config = dict(
    d_model=768,
    norm='layernorm',
    norm_place='pre',
    bias='none',
    tie_embeddings=True,
    init_std_qkv=0.0266,
    init_std_o=0.0266,
    init_std_down=0.0,
    optimizer='adamw',
    beta1=0.95,
    beta2=0.99,
    batch_tokens=[131072, 262144, 393216],
    steps=4392,
    dataset='wikipedia_en',
)
MLP neurons of a small language model. Each row is named by its layer, matrix (up: input weights; down: output weights) and neuron, and shows model dimensions 512-767. Each number is 500 + 50 x the weight over its row's rms, rounded and kept within 0 to 999. Numbers have three digits each.
After each neuron's rows is what it responds to, as a language model described it from the Wikipedia text at the highest values.

L6.up806:619528487541405443447455488521481386443507492550470543511494456531517461504417478512433563490500485502503508607539516482481544467450552573503453510401444523493559442464485464502567443454554451512519532508432559593579446504494443529478574494555439557530572432526522517462537517560603528466577410470585397446510462507472420570452427447553456458525423508519488526529526535527497495562525540483487398491510552473493418580455565457569452467546616508548547602472558525409543450452475455540481450425587429453493460568450560492556478500576491491553473471562581517498556563488594490410516400444469548510561507500545470478505537549414449471508536485505514485355529516462400453530554517513441593483578582474529480510431443486484551436420394481571526510471504521556503590560461504
L6.down806:481494472413468452421483414451507459515439387504438461541476526478474525532523558481523453516486472501535534561431544480527459468458483484483558471458459422524401508518495552482379572556485537447574475526475461505516476502506540541535464500546551490425523475420562481453552491438439519616445501492507450491529529545496476518485551582559604600476567538533388501479454489541597483504504554523561444458549456543529483450469512472496443501452491441439507587436535525478469517486478510523463478529559543554536509527637435481432529460468486449577483342470477457607523482552467480522450443530458488514484395510477618456507533523399433499501448488483487512573490524467457479500495561469497597503399472529501543470490516457459560519505453427516471526480464537600462544412490440
Reporting verbs, table-header ends. Verbs of telling or denying that set up reported content (informed, denied, said, that), plus last cells and line breaks of markdown table headers.

L6.up631:554575557454431483442486548523519498447494417434532587517393543532490494552577491500523521512438460466595547483475520526454563575563488449523460524462464522574630481484594423512466573435565471566453561450485408470580447464447509551470551537604566585515452448442475520535441549429529506521473574554507416490407435386568516393523547495551510525506455442458479508478467506468517535585460531510479442474546470451456518462470498399461461466526480547550508468533490512473528549507506536426511441505462565562496571445513471462435604478552506481401498469557463557478596517446429561498575459499475554483528397588549515402456488500569444588519502547437553449475520572539492467496358481460530484503496481454532533451551553609502451585492562543507654468529412529448496516564493552
L6.down631:449451435461495497443499553531476551615519534371488409498530563332493418580562590484520449472486563558496482471495488517452534455515553588579433452464519471460431511594572449486518504487457497481565494503465492497434470557544435590474528487596433519507485616529416451457517510526518451486565509542449520394506522513484416598525481495430576468504494568556477486466567512541453595416597516470514546472497527447488461539578523452537554570429485482580539494442430491499529546473431553456579545504544432475478380468477473611486544531521529549442560503502411491513468536515497491491550562534543496440461436550467603446425528476555445513486462390526481516548469552550524537526520536462507584438473466452569524532451516472491504510530509557513468395506464490506415565461552484
Numbers in data tables. Digit tokens within numeric table cells, often the integer part before a decimal point, as in sports results, climate data and election tables, e.g. 70.2, 62.99 m, 0.22.

L2.up1204:496436551490436559495597512477504515510522394488506528548465499641512482401535513475566539582501574502486511582510500442482436443537514513431375467527430469516559411495499479583492447559473567538451511463484523529497558529469532511490555516535485566533513494540499581540513593448430465404519415519435364443539494427551469492511458469397526519532470512472540527511460523531484509612520590577425469528465528533488548490407524409462570462545536486484473396592493590562558502469584431492445369479390479551506500485525525467477382483461463500507399563432572431482509436506383551513436526525439468499499427570522573558435452612525433535558552481442631522454514536517575483522464513509484574489461459527520427428519509439444583556452543536440583536549527540504529530536490541
L2.down1204:494432475502510649512475564560517545447492511504556461401545460566527476573448461526469403542482458520382475459470511521515486466426552491432466474429515505483577530469550530490498570529431414470486478569563549559545552581558545595536521560510489468511573523494549460387516544529432429480516510473587557550594620475565504579497521568534538368528515468580490469472526524550552516453536497495483402598530481464487455515458483536522553585596519386422606435493483441537512545504431532493614590470529503395566401434452525512455613545600596467453505493527427534526512580390564472392486568559488460508532543488522581497494578457505546480513493436544498566516567501500496475504465431489469501511504415433472457575540481444485476466499511457571494593449516542489547499414422480
Numbers in data tables. Number tokens, often 0, in table cells with scores, vote percentages, times and stats, such as W 33–0, 94.0, L 0-3.

L2.up2181:462639489566557471511544452555563451440461520470550479498479473554398583437472506550557529548452507514506547528487506517468460500561503502411472494455539642441539593610371450507557420517444507453514464520560552589509502546498544481582509428483495477503367449462598472541520475500462549487514397434570528501557525493515459586491448534505418540544556442495551468624466578582511471463454459529470573489505489475623399517469540476586522533480489506497454439517486453428530478487528493505490443562492497446473477483559351549559533470469524559514517536505490480428423424534551454571553483491548498514444502577564531494426502451409510536403493488544469502481459490401415511618546520476462538504457513566483462489503469465510414440371401475484504524524524491566550524552573487
L2.down2181:446519548496559533490594474524438484555529538444532536506508561430521570531559496540494600552446468518439555512508566476522476452585458490568448512405531424523529535490492473483499607590516529461478512426412501509426520551511421507484437449499509484564506466544495564454495498494548444588476461550576515501441360571532536527485449454508526536440493524573515521477487535517465567611450555553550508404451456382526478480510545496578532465512520435428647554485439526498442429529476383602543431390442513513429535476441497377505488598561479564486538536501393470464514406567526430395497513400576542453455539581511523488475480555487431529472472568469501532466431410473520508559466417498455519496564409542537506406539586471384517499464429533403468534501460512560508545605458418
Predicate after subject. Main verb or predicate word right after a subject or auxiliary, where a clause or complement follows, e.g. "said", "is said to be", "cited", "announced that".

L4.up547:516544515560519468463464535530534477394576541443548503511491489448502464491527505482490515493509453530495426467507461447473476456485415535586476530514452526545465539489571519476435483565449500564283567562426534505562544580427428501547565498523540563480586517442439550452571489551555490469556398512447521507570500501552548529525509488494490461522537554573502483544504578530474508500469440527449455555495526496588435465400523389516507413421454538464437508439519476439390488391541510478535429512434603484424503658418464487461552458503489515536535485577473501477551442562518456482511384404613557515480502560389484533446561466449531561454511540495466510460482594456466556565459512451431575504512510625643453473478447494508527557458472531469507505503475525589475543513429476
L4.down547:543498533518518473431541598461434541480525539421476402511523457490403467455441528474560325505513564513571537511510429527499562532480457656485586501514521494564323503540432477621501551585532442486509475508431466418545515619485469545434447497554465466529507499428548529446447562622508461499445441479519584581439655501561475555506539492533501406607527446543529436477532499500483472449486483563527482517558501472500517565529482518449509483479512539499462516567451477509484525515479505587537489436449430459509471519445494554443464553492495531542529575519544518545552471468477549449524496520547587464537469493555424482466464531473535478506544448561403477542404448456536502477496476403494506498486532534471562551473624543493498528498522432503486522507479413448447555381507502
Word-start fragments. First subword piece of a word split into several tokens, in names and ordinary words alike, e.g. app(ellate), Mor(se), sent(ence), exp(ellees).

L4.up78:614524439506545484407477565426579490503464453559462401487498418484486533460539527483512536554504491438468569480445516382472458480552545449489446380516493526542577471471578488603464380544516454510462476560544409446441455500491457419500469545563518492508599519482477515446562620528477514480513482420457548505518465384525562584490496542533560524472438469566610516562509465437512486511458635521534449579415613541526490537443495489444542568536516476461533475558534535582508524486403409595488438563524560510433561458441484472482421543634433454478482378502574501487514524513514498453515472574521576466571540598499553483400476574577448499616488535538459586463485501457470434428474475505519482498474363478461445536535476412499537597466494507610507429495490505532490471523554472
L4.down78:457473532497532535607503539421535587485465477564510539544448475497545566499477419454435389503442544512433410536462529506511396476489507486517498494467533502553589521549496443513594494503421605447484443545496499603486573553519420492577463545495487582603558577544547449585426483503447496604530536460594472403566510449559484541532562537471542608522514524514490519472467576539561471511525484542350527537567451537535487570452496554589480482533552420497558440504550497485459472435505499487472478428512437497442585484481437539535548502515436497511516398443467438572451487455487525513403433516439591547583516566443474467534504419505509451579464405470526493500498568502514419535568559490536520435465365579478467480502505546527551556524602384469532455462552478526537545389543466
Decimal fraction digits. Digits right after a decimal point in numbers, mostly in statistics tables, such as 156.3, 98.2%, and 107.3 FM.

L2.up2482:510554529512474535442515463468525399406452529482542510542508552556498545513556515470480524455544410501511439487410448516491547546466451524454447557457548530524512521491400496562419518516444482520512413427507622413484507474447560466398545532546498495543483489555444544460475463428494503471393452485504486524482444438479552483506448459508484553513514525470513578466470490527497439535414466494443540495494524461409514465470566501525482456436466461520524545508647653498547576532549411528585405414436491542564507457418502485505474514447491491424443496478535485550485451497460501425521491489565553471499480528502523511490447494516463431518403540505566457612434469531490464480458424518436516421571479523529524459517510397532494441558532526571462447510552589384513567509479526
L2.down2482:464526511492522459499503497543585537467448480546501567457547544376512512448496440563462584416577440438557482525533545556493462386489469511496527529511534525495540550438475520618538574543534611479438592514552495455503439487531466463424493516524512503534545551470624556584541519631513496490516547494570466483516499534443439488532490548455458462555504497467510452511520547536417461450545463544472577467558650514501449411559411516547409461540563475530530503498510475436502479447397555442417473467598461524525479639502534464533564556492491548485570428485456511547583541522350491433493493425512574531558512588348480503552595510517427466525508396558511414441477513608447494448488503502509516539443588454511513477479493543566418490434464530513574452431483490444458490520466476
Scope or starting prepositions. Sentence-opening scope words like From, Each, By, and "from" before a year range ("from 1968 to"), plus table cell separators before numbers.

L4.up429:516589470537506516505470478563549446515433460520585453484519481584431465500439489490507485577428516582413536480536510557495491532504485603497488414453437567523526525578452448479532445465545464561533521534490504546576480510550490413465544535539504502470514437383555428558558490558514519487509473478446464477528444498579435491465454412555530564473522439442545477553468435415522489562475537637478457569430468276474437539519551510521559464482492493424559498585611536477536471464539533496407483516421410551446502529512511504496412522511574511572418503567541423504494509466581509453627519435537553570464484527557440522516503472615407413458529521555501500470545488442386550547525553514511632531479410530581490562514483388411516473492413491466484559459504509558568581490433489
L4.down429:430512444487524549486561502507529428522455563556514498513497475481541426509383491513454592570594462517440513533430471460542507516521463505425456487482319421487472496518416439495411527474480363484479484548426499534460478511546571477555513513438488491481410439509480513530528438512621580494578517576559498493545460649561400493506443515500504504507457459424565498518475529510507548537454543553505500532479464537523448564592574541522567429484506499513510510513491512495547466532494474519487431556459413490579552456485513539543488499521563521619506492575492476563519505390512501575505457426432511520522521489551494481488538442518446511498470472478539476375489586569501551538463488527492457491522553531552377494495552417528408591585439453568522578492459455520489363519433516
Reporting and belief verbs. Verbs of saying, believing or claiming that introduce a that-clause, often in passives like "it is believed", e.g. thought, testified, alleged.

L6.up1930:477478421460471500520529548515539521483539568410512522535438473500532442484549484549415528618548526535539495426443506477483479576466484518569427473411529495512521465455502571471401568588523524469396498480490470399497476557470542499518538452482459535405559560499469577448536547485588564551440498554483608593555527568415456481431575497578527547455576422408409514553519534578462575495461527528431464511516540543518502512488547610408487490460421526576502539577525467537424462478466483494476567599580584528436462426461532502489431491521473478462519463440478475607515477493517483521455498578482491536451486568426507511551502443474540456525392511525450533473439403544556559460513498500435513562471493403481497587467518515523447527452571472565599534448649548482514453547472474
L6.down1930:525520490439518454519432506491552482520437529511563507409469585487520513514475506436496669519481523483485494470579536496566558411493506432483538441483548555471641443419429456564473500595473576511510566508532417509479555543471501501483524504502510452459568532561453476632513512459512388541475445461431541524475510471468538676482539516422492534504438593534450505457577537442399547455562550541402470521560601476469510417547503436508505567527514608585496450628531581481490601483585536536459421529499492518516484566493504498397507521536523463523481529501489400506540439471525531513435558525547536548538473435529535521455449484476521564536470561537505452446514481440443441553402411456532502456410540524498541496461571401543590503495463573476485521425492501437455451597416424
Early piece of split words. Word pieces right after a word's first letter or opening piece, mostly in foreign names, titles and places, such as D-er, St-ylidiaceae, Ș-t-irbei.

L6.up797:532526490533448526464470552534506529432416497440494502505417476573468509414522548525487550557477508477420596531469549436432514535541560462539480500479460522560595560439478524436589454547503474488488514481402435514534444595489428519562530546413465412557507452494479522530501566392541440561481521501435533526447413557439510490450471500560548539434523418510499466554495495490461549457476449449469474442435487410452461472523535451505517475464488499445545515478432418485552502493565464497538562571539522506506465537538460445584510578537520574347458441451547436591483479550450523539531443607565428504473479437483517454486475455552450574460459489543536517487440390534532444562592472530407437513591511528528435497462553412506445495415612521525537446488561538618496427541473564
L6.down797:526525516483447545522502508457546469478511562541576443481523430480506545533474474526484400432467550526559479509522568501480511519521569532578494527445517553546473466483471461431592498487413530512482426529427498424580500520495521539465585547471486528546489437573511491512418480533408701566491548446592561414488554515452481576488534511494444568598528448504453521395488523536494539536631542462575519520540548475582435518454456517524443468469530393551502499470588480552481476468463470568536491460568510465512451378564509441506464522458422466536540409482509510499414538446527544485544377531443466534427447463474504408534542570488578476505666434553453456419513474559457530505432464511494506549595502517536516446400479493491394519559426474503512505485535466479584443398579602
Acronym second letters. The second piece of an acronym or short capitalized word, right after its first capital, such as the H in GHIP, the L in IL-6, and the R in CR-V.

L2.up2249:519558520524480552462499494529539643541499538540604451449451521497447504426512595562606554413443502401504551518463528630507501473430456489501395439519554583469522479516553492566462580560500479584432509485565544495462445499543581454572525500441505545569526528394463501437450575566479534520515463411583489467526472536547468518542411606464473557478461506518492513474469527471427584634490470504500428457479440473561414471484470501498469521537451528461555512603553576499516430374487544474488481481562553489545448511531539495553463539524508561531464465535568484511486578486522472508512390478485547585435568458449482430479425372580506470477459459588542510451491532366501472447466560525456596405488535544485427505412478520475539382468504480521515590413572475522477507599515496
L2.down2249:450496580550572523511444536450555569542472560496545500569501446511477450447625557450417639470609513553407496580607543505506553518519505511423561432510531496506583455486481564388477470499521466440484491445526529394536570601465564423541487536477469524404533447516506535441470545481531443491567418557570460427566379465472473488511552535460459471491605536513594481509530484524501463494398505513537482535521542557502495534485488494435514472497529512447491496503551589482508518540511485523474513464499551557545417482477474500503402487455541446465434542473492606512406444517477460534455573458488555483487534528526545428512456455578525472570515563499528554512537528448494472462511540502496413493449458496504439452488539442561451524479613494493521513432535511512520548628494535
Separators between data fields. Column and field separators such as |, ;, / in tables, election results, stats and lists, usually right after a number and before the next one, e.g. 177,783 | 73.0.

L2.up3021:579509501572495472398492582413449450472542485472400529529499541469464523541538559532584498467466411455513471547522472521470453526497500480540492452426478483427548550508524455484493523427532493613421513474503532561426470514555358461479559499546443534547431460433361541390476534463533437519375462507400523487448459497501432495485507468539519573512512486513516460497552441560465500474459421445497562538521536411548453508502576575533475488530468542621517484376503567525512569417513497570488502461563478514501541566562490570503502471509543494427457540583506422452533439508447507494516462532522504517444483489560472464538549436512544460503493461568532478558480529503465484567549572521513475492549493462437518578459534473438529583539510513473550436577470581509550509515457501
L2.down3021:568455452512524502521420547544469528479563556445485562471580491466531495525558625484532683563437454504479504549436408434522547523477464463606451537491469462435577487554542405442511511512542620553491497478496461432525518519462457514474451447571455459523442458452406482522417610532523529532482457473607550453505536571437539557533556431517460494469546482459513570519633521431525529509478496525466500520590461440538436384521506424497464463562495458545457450441526467533507434443481604572368563442533517421491600460506561595471555519465423515498551534519497460535436526478487457494568530411425556583416524535470456502465480444481467498517464427498493498570513455532470575568432502491531496483547587527439491516489539493462541569512569464513489461441540508513574520652468526
Two-digit numbers in tables. Two-digit numbers in the 50s–90s inside table cells, such as goals-for in league tables (98, 59), scores, and climate values; weaker on word-initial pieces like sh in shafts, shadows.

L4.up2755:493550519469472545441486510540432510502446500525438515588425540465524459382551443528565600553474449525465503479499496529433526423493473524408487447510496562456557543453555478443449590458456433459469561557594487442483425448547519475533500516427467480467414462504372489422525423377553511494487555438498494556620479496519475534509502406441477524438411441551631527485467411424460572468477453487467516401477453455414469575585548444467556518515558485509428475508460532508524381444544552479475430578425458521460492574452456429461471488507470541469439482446542506508487547492483416542464415488481581490501549449499505520502499521513472491437405524512502503514529525549569514536467429492512417509571514449535515578436513548428472503419546411517604493401512410530489491546572479
L4.down2755:501475547484491516492467489476543470450500485500513475514487508475513528488521551569570430396477520563515480466426523466458417488569529469440423508448488609486532519477467550524524557403445486489448472455442464485528465481475446590443562526497473517456488554524530532532459471503501489583501488485567402499421490476569615556475501615494478472562520529533451535486469483600471642519531561486509556487398547557473480567526599488522516535549464517436476546440444557469424517451584411558650529460493470451516537511491496438519525589434410502475508473480556480418602476487542451446492460499469418468544462436421495468523590507470474487499522461521547500599443485522465447423553578563549421521513531476443491444465513520494481536420398513516471450518487449570452425426430515
Second letters of acronyms. The second letter or word piece of capitalized acronyms and names, especially sports-club and league abbreviations in tables, e.g. ADFA, SLV, HNL, CNS.

L4.up551:531574497475470509458544509461527518483530527563489516480334530477477383431512524516491575601515447466549536496438451484480555405471510539570429446380502469572536436557427524541420487583443501433377509502449513531445508586511550452498484479523518495538502369494528498395540484506477521549488494559560518639504481533514535601501477516518566483456507503480517490501510524521535492534450429607453485550496488518495534455455552564520504483514528494492475530537462538499524495416421486388484437566528511526495521514490466446514420504596485575398528470436489419574524561542491532510378407546552434458471549493538456490430446496528444476505477505538551557479452464476507500471439579608513457499418518552519461574491447482491452483425518378502490505537566557449529571521358535
L4.down551:512465514488565533483521457580495510523494440581386480512500531485513554489482545485556593519437466525545531604501486550450504562550447394548451564497539504390555547489416491500573495407469465534468470460468519466463424592477432482462549490474499457527600563529490459535519514522416613460575504520588384405508469478479555496475497553442523403479429549443472426466503501461545481478486625540443519476617550496491488413522513516502586545415455459587505524566484537412539509477463448480402460617475449582575438496527551512590472503427635543512481594528544444432419517503533440487514527495637535433497493450545481437550489563441535536526474551505485503480425440561439527475395504475482388510547425530564459455495458533511496448448577502523446565547478473472490551571508534
Second piece after initial letter. Word pieces right after a word's split-off first letter, often a capital, such as R+esident, L+es, H+ans, S+rbija; also line-start spaces in football lineup lists.

L6.up1782:454607560476507517481441519550513509502473471406440506555466536566463495453436538518457576415512426496507442446524525501507503519440467456501441506552446553466568505603513589471524519648463477478458483459555418443519462587456500464531590458460483482443499530443444539459459609453613539488473525471485545491474518509526479458490498556553534520520529516468469416533460503372435509472405498537474506567611479519533450574457606486480446474531523509482489375558587537463473507500459616525453377529551515512512554543500492537470463424420477501373590505602512500558456503449471467518513477451486444513423532584465509466483437489483589452476382498569527506472426486460524545479490488554494497539483489545484557511435467558506462450566499431487514482482510503475469505581525496
L6.down1782:547516576409514498482550596420591515454456574548572516503509528531481466584492458459529650390517565540500448472492498490548485474510511551502563515460496535489565470543526499504396486515571481473516575541531530480468501533525526458523488532424512479435490464498409570523501466566500496472449525555455486437535592518573482472467536420460491516454495641488489570474475493455417500462533562469569490504556479540550457477519568458387511556505529496545506484542532518459417511498416504507456497521524500457455475504530433489408491514430529383526456490609476491550545503486508570480406508506508536388470419482447474385565528514532458522465509567475500550502469431524468491508477466511450613493532513581449604510451461491463564484519559563465444473465530553488380547627489544
Number separators before digits. Separators inside or between numbers where more digits follow: decimal points (54.00, 52.07%), time colons (4:14), table pipes, and "on March" before dates.

L4.up1487:559548545598436494531561573526506541526564461445484643483524413596540509470500477589443545567593530497548513519552496507424469562488460484417435462563461490468508573511475526553463546510464459631475552480506626496599450415554462413439493414431505530568512524493454490512535567489508521442412441590424458540508539455465489557519562571518525584523477499456583453520523482559493579461429542516522526536548427495420509521459530435431438491455487559570475521529443463480468429463467567484435430545449527509579492550435460499555469409493503450518579569524478556537505448526469429485511529420499544460518457506531568486524549578518478416424462473430478559443532537455503539460381573502536512504475479440469485499464515465514484575580500405507580582546536450469582519527543502
L4.down1487:516459567553533498590451564552517534500482543539476614519572589491527484535494534561422622505586385482536440497492527553495485563495488462446510462551471510463539519481547526439549427533502543562487621455486521436470515512519621452530620489540502535531506500476459528556502568532512511520473412527496474545411525545489490474435560524424547463470562534521508609425481556498496464463544479568414451473525441499462497492506419507490504513508453508537553501473484496517407590449483471422509530535497534528443525555536445525424442510376417542485519537526509399452476469595487419567544598488520533453434550487388455537483580493502446489541568596468494408504491515511452570634436518453454423509502501482520489429477488444567507554490476403493559434474552506528609533531501415
Mid-range numbers in tables. Two-digit numbers around 46–63 in Wikipedia table cells, such as goals in league tables, percentages, temperatures, weight classes; weaker on mid-word pieces and colons.

L6.up1836:515444564616450565519468535430562476425408554510534431489382456515486521457502485495436542508544501435489461482499417539395534528502555511447489500357433521490552550577493453491494424505561531530499532448488430518518497455409510430499530451476473573412506499452440570590490481490557494501525466511523439500424480557489499533483462513523511525498517527479503512583463485440522449499436489430529587519447361542570557564458505484451461470455426483595481488526401505497437497532523588450454436506534540479606577485510465487476584572533460486525526505493518443445482484536444519499408587461479420432551478496386498561642550516384493411572550586539498479531534450526538420491520494453487575559589509489479408625432510515506632509463557529452469527461514521445475505514458564
L6.down1836:441523536479497458552454481553566509473424558536435545527598513430479520435482507550536538425479458450544429519561562461508483443514524600494541492516536578483471565644481482480551508577475500459496481510458440521462449517533486519630561446556552598465438469541453530416559623503488496589495561464385541477511486482529450576543521476435516481408535579511477514415633484497479518513461509505570490491458486496449424486499551525589592558545523591526474491452359455472479561438468581505543544438480475474577414511588491496449576487538482580417491397505461413471521587489506370430533525521531465381530464489513483502455523479519454503484458429467501449484531503474563530549430515445510480569504476464551483518479437424525479442511469561447500573455540443641500489460443460
Units and prepositional connectors. Unit and rate tokens right after numbers (kWh, kg, cm, per, p.m., ×), plus prepositional openers like in the, of the, from the.

L4.up1981:465610483548363531453466489595485506537453579453405457516479413485424504525536559436471575443474475502533488550561452468435513522587496424495474551511551484445532487505528514575556444527486545545474532523603591544532445619494567491460482476384484507563581427509427435414501477628518507510433471509560548493419500502530536442426529610531528460551419554496505432526493553537504492535460489493471543518600562530490565453433450488483583454448500529482467507443573464482520518554548538583457499469445567554419510498400485459504498499564523534504499487434403406499531536501397471469522495464553572548482491520447498468537505416617464552482503590543549483392513575496530493503437584583486533616477441504463491492399511491483597462480494506459547490615465467500463543567537501
L4.down1981:471597542492447514447458590448429577487561580397408515495548530469450513432527560457576480599525561539495514502484461565597581499606456445441544426457546512519404595512557546535516489408537479468445473558579475472533453523471459485485419489451469467506418495477561448541441556490466455459523555474620519511624544499466411502530533653518497487466454545417492446513537533509529541550442562521484517541520562485575504494508487565462588474444526554493488494508495577437620502528477444450474438520523422418525525462441398494444455492450552532458469431535538466459530458500476456510520423518503471438542560561476503491527414478562530540505438546556540477470482512501481469472461500396580519505462459570538466567529493459569557588445496467456536477509517479520571415526540512
Table cell separators. Mostly the pipe separator after a number in stats tables (football apps/goals, election votes), also commas and colons before the next value, as in 5 | 1.

L6.up486:542539536550527503484519448557602444486433555487497520507408494561455551522418472498462565509501509530491516524518543591473506562510500483547474550518483584502538563433461470499567507560448421517413504568570519660552427563548498386493471531561517490500486499448466557548583448433651494543453461438508479502445511439563579566482559570442506543453425482421489561460562435589487489442436521499500527479490436474522457496438528538503452473592519495418518505515530473531568542397493619493418470560546467571554526493517483462527490552480411465583456496405470573474500452496531468498451533563496423515485446486500544502487485544435569450408405476470520504508508455438502486494484599523534481489458604603485496628584505492483644542560507592498452444504529536525547500575405495
L6.down486:474603442502451495483480547545461499576504658530478519339453479541442540473593551422500549456439493526485479500609543394448430460505409565439442474516485562499573379499468494468461468406521457503485556495493504416474530499478451394558470536415476471560522522532572462456538478544541489493516463459434551469535431512489447540518503480564443467477501517576490410469504540596499483444414473503454541518506470476555481514563498531500562475408547500469368486521571478439517532522468492513512425505426531434447478551496390518518508481511558465516528550532471527489516550460448450542532542482626536450510505458557469447525513532434507476514452462507547437474462504564587551535459541472566460564528466479488521539479555527470475536448595460533464552481421436495552522576519490
Word-initial "st" piece. Mostly the "st" piece opening a split word such as st-ables, st-anzas, st-upa, St-yne; also dashes between score numbers and section headers.

L2.up859:447518575445439553416487562438514537570478448499463460503478502483541479490498597515553615528473502567458523482438477509482550548522487472584434527478481553518504494420460421474474481594490505384472439438570378491403514525464476467489487462406500411512500478513455483528530577391536462566408408498550519598503396539547540376511477484507534620497530472461575482521497467477518514554514465591448588492481508429483473446587527528585580500481561534462544481545527476445487444507588521562522528623543543453460544442581507515545537482494574515415438436476495540568573495492481494512529546528574516481414406476483446492468628499535471482545535444561547480520539448517434526515525420477439445547471508478584471544443462450525430486550526562536531534475488416435435497571516554
L2.down859:501468659492449594475563553579523464497510499518543550522481465407454422532474473510535538558523516538421527492546467352550473532558595461546471543462517465538581470460537532489530450596594419400515537517435541545558494559483475464499511546458495490452477402528436469469494529518564546465502423551549595547551410524486473534470492536608492492544531403477535504465468503403562491490468532534489470389437475501544379457579519472458440556565458490446507497514424558406541501602537511483413466538494532510570574459487495431381527522504517490510425526564448515552461479598449500531554415524570509442486505454508400426554526479534403516473516486640490434536503506538483470597604523520521512487484447465562483474575517446487505482511456492463585543559438432585553533499407480
Word pieces inside proper names. Capitalized word-piece fragments within multi-token proper names in lists and tables, such as Sant|Andreu, Ho Chi|Minh, La|Crosse, B5|L|H.

L2.up2341:580616469529396465483460525466509505424558452513534462469461464515519423505464413473540533492515527572462536449384503497452423561509492528533390578532499522425541499477452675484501442537463455561434418595503425495507548456499394482624544395465497548499498500437447525485527518463563549535474530547522543480554457365518414489489531540453401534534445546618456509556587486544508551548501430547515496462524444490539504512541564426505569476518550540468492558472460518514614523513548608534489426612347464421466478417481464485552394445549457521515463442554386452404569468567570441513615385414596472458461547496443440518417435481475536506445473451518445511518467491463477491548484572539519508514495549535386505484478469419442502442515400503440428525529610419462517558558578515
L2.down2341:512494534575526590499557576420498389517504524485535467547486602485444613518543475460540438450393594508554509492563471535534487558496560611581497556520575485546502555512607454508494496484445544426501430425449521460509449517565511531536492471497471558494452468500472570508485435488510363491465452482437465516476442650448464560491496500499484429489564557499481425630512652446508440458518422518502466498510563549496524448506518476508397384471437473461498511529444487505444525408535583544461539495454464568501493435475545476549559507541450442489458529443554433446487516558557518476441570515542508447574472495539601512529456480571481506480537506469568494513452481476557519569543520516462493488501576564450515464505513490516505553453425530569394504526409597535496541467470544
Word-start fragments, esp. "st". First piece of words split into several tokens, mostly "st" (stairs, stipends, staging), also oblig-, decl-, ass-; sometimes heading markers.

L4.up559:576511432446553417434444527400554495477407502458487582655532491482463513421471573556512583522497500520511420522519526557459578519442548568496480548504487515534518538540507429473489462508438398472491486469533510460462493511459485515501445432499474427486534498535553471474442475490470478424420531484516480512478369574495491487513435487500466600555546504479553595390523464585380504469448368515400478495537473478504368499455573449558504446459533494551500481444525511483609447505475551438493470440394580547522505597474588441465508524552428543456529534429508604538500432543475479498477533431543512507497589504467552505436564562413449592533393573560467497401476469547435528588557554500536625541576526538529512464474502494473529465490554491497574443464469502475514511547516442
L4.down559:464564472411559472467595491456566566434442581435523488450470486482513464513499556485601460498465437518444478543568477510548490468524566444442500453530559536483432453483505553425539512500483579548428460514439495492512484461562470552470497537493483485496433488508499507493516430560564482490594462548562502557421510569507498547481513524521438519471438461422457510554525515564472538521521517514459560418615503521408526475488501518549549545492505635579478507499522466484614555480407466500539515543467540399396547424535486510506468505529516499466485496517479446428457518571454524501528430527483469505542461512516661575469584534443538617506515543498429593400458533540542562529419457466508439510551479517419475462409496528554434502533395506497546594578558525532552564446522475
Partitive and selecting determiners. Words picking out a portion or specific member of something, usually right after "the": part, remaining, rest, other, first, this, of the.

L2.up2881:506468460599528476529510466546465466481441581518424438562417514523583466394496492567456511458400511574580526482498478516494500400547507535566471484461480428611538500504422448576500433547494609561433428503395489545481543585533520443508470440502410539485422404438471480394457510611470532448520453509422500571485536448551533494430444524520416537565603485550529470534425549567543506515524488528542439526487496493501522528438541527517477484460548510493428426453480514540561497479490428408533465513405489511474536506497504434505498436466556414429532557493499438458520488599428517488465447583546534467458532534436557482523503463495507501448516616511573538492527539560562548588511509488518541510445438480563516560475478476528534390451573472498539440488475517547526422523424573
L2.down2881:437555475454469515553480443488496566436461480487575393446503592476450441544414544446519657501468549531550495534570603635506549433522557457527516622397457494520533521590447533412527554501476614561452446559494538455462508562429435486427460501523470567532547475560539486472479541510536479505564496462581586488563506461480520489465468525478521499472531525530585497445473499480558494560475478560491482592572480581463411410514522555529538442477407482450422440489622429436459509484436460519533583471406507546447437528444456428480473591473516476529531513488501461492544382453481381522525568516574548566457450524475453528502463554478505481478451533563491480521518571524551458591443555469449543511428454529490452477502487514491454530575481582492548448602518591527459584531465568
Mid-word fragments like "or". Short inner word pieces, mostly "or", also "es" and "en", inside names and words, often in tables and lists: Y-or-ubaland, Nest-or, the-or-ist.